Weights of a small GPT-style language model, trained from scratch on English Wikipedia.
Size: 8 layers, width 640, 5 heads of 128, vocabulary 32000, 80.6M parameters.
Architecture: LayerNorm before each block, learned positions, biases, untied embeddings.
Training: a variant of Muon for these matrices, 1066M tokens.
MLP neurons of a small language model. Each row is named by its layer, matrix (down: output weights) and neuron, and shows model dimensions 464-559. Each number is 128 + 32 x the weight over its row's rms, rounded and kept within 0 to 255. Numbers have three digits each.
After each neuron's rows, "raises" lists the tokens whose logits its output raises most directly, leaving later layers aside.

L5.down950:117148130175123158098185113119105139084159119162140106122138180104044103085190146108103146110141111185175086164097087152159062183127107148096071121148092106100137082108160139099108149116111106164122154118137121103136115127141112140162170194086092135110131184125139090151110140063162126079
raises: " when", " during", "pont", " (−1", " hat"

L5.down845:159184078129104145178164185148082072118118078136129194131161134108097147138132143146130172147129123111178142142095124094225111101170173157162149187171116156124135118138154159127044154169109151136153135131159154188171157145143185188123150085137135128171144149197116146174114123095127128162
raises: " chart", " charts", " Chart", " singles", " week"

L5.down14:141176053123138126153124144148124126142165113085141116156092131174118147159175124146141132123135150113100125090205169173149158078142200092174160094123087140105152130124114169127070111104080120172084105163088136153110159161103082122099116213096074127094158145170163172115153111126085121141
raises: "ido", "id", "mine", "ier", "em"

L5.down468:063098041114131165115125136106085157084157153103132082155121153206101169159124153134125191130149151157128118134118145084121077165160052086125160119097146146089160124172151164165091152095084095175119145128124074164143114093117107109159171141073080087186128101110111141118153151110150132135
raises: "onic", "ry", "r", "ic", "ity"

L5.down2159:185130121232080128145074138184139173142135181089094138104187132142171053143155164126132101136138215132158160113121145160089140109179136111154074159109146120151152129139109154191219142149143197138111161112130182195164183149138124151085155170150130158118123108159133150151164063149168101170
raises: " and", " &", "and", " but", " et"

L5.down1727:156135137105125151118135128138108163141137206144084153122095171146111154161159197113138116121065116109159142064108140138139146146184084147133088092184157164100185153174112120133118107129109116110144156189102114139127208181079092185138115149098078117151171141180182103134104215108140095167
raises: " Director", " head", "ant", " Premier", " Chairman"

L5.down2039:166118105091145117127157176134109147060147113118129143152141204101128193147130135091130095088161099147141091080144100175077096170105183162151150111096144122100149132126161218090115135130134136156114117169151136116130100114114101135103102152140132129187185175086108177101137179177146132135
raises: " on", " upon", " towards", " over", " toward"

L5.down88:070116117131161123121148156157159132146094131055128151154194097157160131111149091069101092122131148095184126105096077137118125141112078146144186146069134155128143170165125113174152080125107131132163167138132082097131132134164190149103109095102155091148188140204106167133117082162157107153
raises: "ir", "ling", "ire", "dal", "ler"

L5.down2425:104056125150095032125101100202179131177114141129124160090195165119131101129159208129147086160128129148132098134202144136149100137191179114131128070146142122086052134116134152142117237126121054108157121173118088120195093133083161175097091085129102112111119112126123128165142094159144143133
raises: " own", " Ltd", " pl", " holding", " construction"

L5.down274:160176138185176173135142149134133245142159086103118134140155116135157101178094081136149119143135169145140243074127183147178111152134092129186121178176111136132178167108130139115163102050135124146169102157127107155198149152121140096104115133126132124145134148167123118177221147150104146084
raises: " 3.", " II", " 4,", " 8,", " III"

L5.down2149:167159100081145111109158110105147139148108137137112187114115087106143083104115102137101074141123106097079078093101105135138091098164134073099136137088129153098110190107131042167130115159116152104119162092149167118160121123177150128095130116130163162135119167178092077158145095160132092157
raises: " an", " a", " another", " poor", " one"

L5.down1960:127106148046110153129033156117120159186147111164170153158136163162134090132120187097141109119149127157130157162110133172101184107064076165121118158110120247121189120108126153168141170123170137129162135143128114106112136140180137159092098143108124119098117154126090095095088160128194117166
raises: " languages", " language", " dialect", " religion", " Slavic"

L5.down467:119125079104147135113093112160123128148171103112082113101137140189158158123161112096179130121137133153127111107123174149090123128136140171165074134136171154105111118121168184087155054111115088129132161079137110158145150091118111171229097116099118147110169166129158089099158132150136145188
raises: " were", " are", " include", " have", " occur"

L5.down2061:095100134162165167112122161145163115178086104125133073112120148113152165121150167101119090131107154063153117173193117161179096182160118151200125177166178183208133177130136175138168102156153120157090166207192150126147180149168136133131167175095132130120150164195129117139124171113105089136
raises: " making", " claiming", " showing", " serving", " replac"

L5.down651:081153104150129096145130152152123191121132125191086133117109163196126172087134202104135146132109160201131139091125184118098113142160169160124113135161148132131113112130152143136126112114118091136166168142090138188162196060174136170139146140129115131142151172114169077117115136143126187120
raises: " are", " have", " were", " include", " allow"

L5.down1777:072185106120161152158151246128137200092134183121112125168098114104162167144074104113133118089128147062120060095165079154131095136081101056162168115153070216109151097152152206121109200100128104177156214115175147160131137116090127129135088191186127084139181136117124172158112177109116130114
raises: " on", " On", "On", " upon", " onto"

L5.down2305:143143115119091147143117139160116144124104175153083141153169115111107121098094101128136229136068143104124120174132147095091120127109135145112114068156140197151125115066146129150177125119181129112143153068102088097071150146110098147125083168083126107165128138115145107122125146180129161167
raises: "es", "s", " and", "pt", "oz"

L5.down1759:076157143125114142102151139173173156201110124162073124099151133137112183048141133084063147143132145136154117097154109105156127077044163145118141087110108114138118108131121189169062158091163143164140104137169119159113124157091090150123155199172102088096106134163088149137188123146102160148
raises: "is", "ize", "l", "ite", "ther"

L5.down1656:116137152181148126132118121109155121156151089088141137089104164075198166140113150038182095125104108084156136147181137139143097139148103198214165154081150106163135110152087125154161128169129112167199154175110147119129105167130089159158147155126134113115122150169137108143119165144112155113
raises: " serving", " being", " joining", " coming", " making"

L5.down1582:175155143154098159124094126122156123155149118143132162106120115161136045134132107164149142131128122156177108122054168059084083139127107105164108171149127144117183148096160132134100121124063165091107175124160151116131177114108101154097100122125124114151093092093158127146137115140156132165
raises: " service", " Company", " company", " companies", " serving"

L5.down1645:148122151131153146105215125077107163089130055123050121142080148114140139202149150126162135165109102154123138155102196133155134121136203113149079115132143157123129118101139151111122182125180054138136104196065163098154158153171120110116127135150165110154150066077140115110162118094159167126
raises: " by", " By", " starring", " II", "82"

L5.down1942:124101137150130117120094089076157132126125147120091129149147147141117068093107104205096168145158118133147074088121124157105158069131130146162153108143144126095094116102106000129127154134100047156100117171133082070151090139152108106135127109196104149166139112079126116137144081176123161131
raises: "f", "ena", "adi", "ich", "ico"

L5.down1922:143127222114110123159150167106090103132079114158186089143197081149113155117095107134104117085146163179151107148131125132150198114131142108097090104128086220141133071156148094117115159138161119171140120147116095138120111106105118119105157145140130158077073162159095184126160225078107120120
raises: "les", "ina", "le", "ens", "en"

L5.down1045:126143101165162089190167119124149140166123231075090125092162151049091103113148067166174138179114152129101114109132144092080137097052086110089130143114138126115130088093093094099188115149102110129122091154106174128126111110162086190131136165193173115119125077151130178133116144121140134096
raises: " back", " south", " off", " out", " away"

L5.down1009:092155141137116172158147115150082139171157183115114169140089118155135127098167104105152149131120199147158124173156153136111109108178109175143119079118121113120125132153102131183177171139053129157205083095143121124156104196143133187126162110149156087139108169122163142110143078106097113130
raises: " and", " &", " or", "/", " 78"

L5.down2559:152164120124142148132145133125133125153120136116192132133112122147143138113168095183170159155127087187188123095061145147130129173110181082099107156129084114102108082143148151105128146090195118131148175142125192213138107123120175131197204169080168146132126146153136140147118119141197135147
raises: " when", " after", " during", " by", " if"

L5.down1179:187078142095137135182158207160150099164143133068116139128111148152127173162157163080126160182155123146147089137151125154147131139187126166194130133161071115107136088082150169112126164118131160134120156129169155136145143141156138141150098131168137149084150141098153134107138177143122130136
raises: " as", ";", " for", ".", " except"

L5.down2278:135110161141061123118064102112111115127111117088155063103113117125135123126095110160113100083156140124106128170151097150136113140170136073114055145110097122151098114186121109086150146129110208110151100141100146123080120089079059129103121132132131151144105114140118142150148102154128115152
raises: " passes", " finds", " writes", " takes", " states"

L5.down443:106150144139173088102144116144090115120114106198138087153155162137080079135077060143181113115121138126117129155107142132113109085090152168126136199087158146097151117140121157059196152127128136092141090077155169127172157112060082107110086091083130119178140096112167122206102123121106163121
raises: " shoot", " catches", " hit", " tell", " def"

L5.down184:117080151162131080072110100113144106100159137120113104100145112144125170170179148126151109115121170124123053096168151127097099093079192121079115071158136140119095161090136157078141098147150131167156137120089133118124193173188085069194088097141086118113105133148147117068141090135078186094
raises: "6)", "18", "5)", "2)", "8)"

L5.down2412:122136132131089088116150098163166090143114139134160112147122136129113109105177174113162077090123180077153075135139090107118103122194165102144108118097110149068112119116143146145149144191145151151160107068132091084157110078127162099142141093164164121104122087206157082099188110164143142122
raises: " lymph", " tend", " eye", " primary", "CL"

L5.down1004:159143111146171143146178188146168126086137116127156119151068112095155146113104122160116152158103117191116093145128158140107135149119109159155140176182086140118163127192168121116119141134146113114129130172159145181127137104146120146194170149194155159162113154097152158157114166114084152145
raises: " after", " on", " in", " since", " at"

L5.down1283:116154215133081139180124140180203112173118136109102157119160093103134157053152107144083153131115169147173085145171110150152106128149132168155206100115143094201108145166133135158089132169093128171119072152169159121169184170164154175098081105177120131148202164110096138144124156117151138096
raises: "si", "ative", "cer", " sole", "tempo"

L5.down2526:101130165135218118088144085119087177115166117103115088184145126136113161162127137127166109194121117122138106140149119072147071092123141096174072155116076112147073153106183089146104153119169103142104151097218151139138144143116174156112125125137104128154077134105161117167084102145113076138
raises: "room", " Room", " account", " room", " about"

L5.down399:109073174131110162083119114148086195126129081116116127112118093104164095139069064115104087129070163092189144101123146129197195101097083158122119101145116118166100145177183153161116098162127055141099106126143169091141108157128140097116123132134117128104187070122112103145135171168120158165
raises: "ally", "cio", "ment", "zan", "mission"

L5.down2043:145136115142152169218124158138126166127182093116094198122104164109173072119088128117144150192176156172150083119109153180108081153135141147194146169136080105122186179152156116131143166157168073171148165175146143043168097114150141107141114156152095076056151136109137166184165169153106187162
raises: " VII", " II", " III", "II", "e"

L5.down930:145103149118149134121108153197117088140114104157135117145176036130149114137044187106139125111122114048185090128082091150179205133160139123127116146127143120154107157142174118083091130212121146139104086147149239171171164132129096138158110141149138130108156090123151127161152164163072131132
raises: "lin", "ress", "ul", "mber", "ál"

L5.down1539:099116119090183097096124135074086129160186155119159106113170183081097136152136120126102157075157145112167095088143170143157152154113151135143086168105138224115042167135141155125192133181115139094120082088152189151135100160142124108076107074091113125108097128102201126151133144154151148150
raises: " use", " operation", " usage", " service", " success"

L5.down1630:159207152162154139082137129171125115096136134134127153134175116113126043176156124126118143175146091104176127103149101073123148143110065201129128115125136119159107131097166139152107128152084123153162214203125146120138125166105164143106111137152126082112175132134182114138164113118162162200
raises: "dy", "ing", "ding", "way", "til"

L5.down2076:119110104151067094153173110044111131171107159154082107125089098124121141171114120119157187088130190149105174180132121113164128131109132111169149142135112156086142136057149071134142084144111099114080133170118118164086126100105095117164089138156183176141069147175143202144129133166208075144
raises: " off", " away", "ah", " way", " hours"

L5.down2179:145106079167144140172156184193085135143126147180088164107066207131142154114156119130142148191149114088153127079154210151105127139109116113144123135106102123142165137114212121175141162137076152140144135166162118152146111126162154097156129158095159175150144137106172162101092137153149174155
raises: " to", " into", " onto", " toward", " towards"

L5.down1007:172138108135100186082137162187162161113148136122140108113110119142085111145151135108157106144134132114172122087118129125140086144171110118126137150160110135137109127181056144163135172147187129129117144116105157169126140113136123146161129115124129194140097133123137165070114168173117116127
raises: "ym", "trick", "pa", "ching", "us"

L5.down2171:106108098072147172155109134153125144143134144087087133171106139064052137158100132121132139160133189113074121176133143114162132085171107122197139158127124149125105089092121102123122131099125128187175127085139147111146134185106151113109152111126085139156120103105147113173120133076101097174
raises: "ably", " probably", " always", " frequently", "est"

L5.down578:145123137172167158114102129159137121128136161157142119108130143122122139134089202168141170192129170170142147167201122133125166143118160121156151184136131133126121132099134074126171121120097159128130166107130169167100093095139142166118167068111107133153147109087151115173114111108171183106
raises: " included", " present", " allowed", " permitted", " brought"

L5.down1258:144173111143144105152096130094118108140132155109148097107161141145074143166127096161147118106121170131091112140097105040147103129142099152134137097153120140173078101098143147085105134109072084198137137167096133135176173130192124127110124129129138147181116112080109102067169159116123077134
raises: " corner", " right", " center", " third", " centre"

L5.down1783:138188142138137151112210134130111133107125075124151176117132109139131119147141123155112143091049143103086198156108112110089152150157201148179126137037119091078122115146143166096113127190145126123149138136110109163121171211161140168151131159139113135116102155135162117149085113124171112130
raises: " by", " at", " By", "slav", " Sun"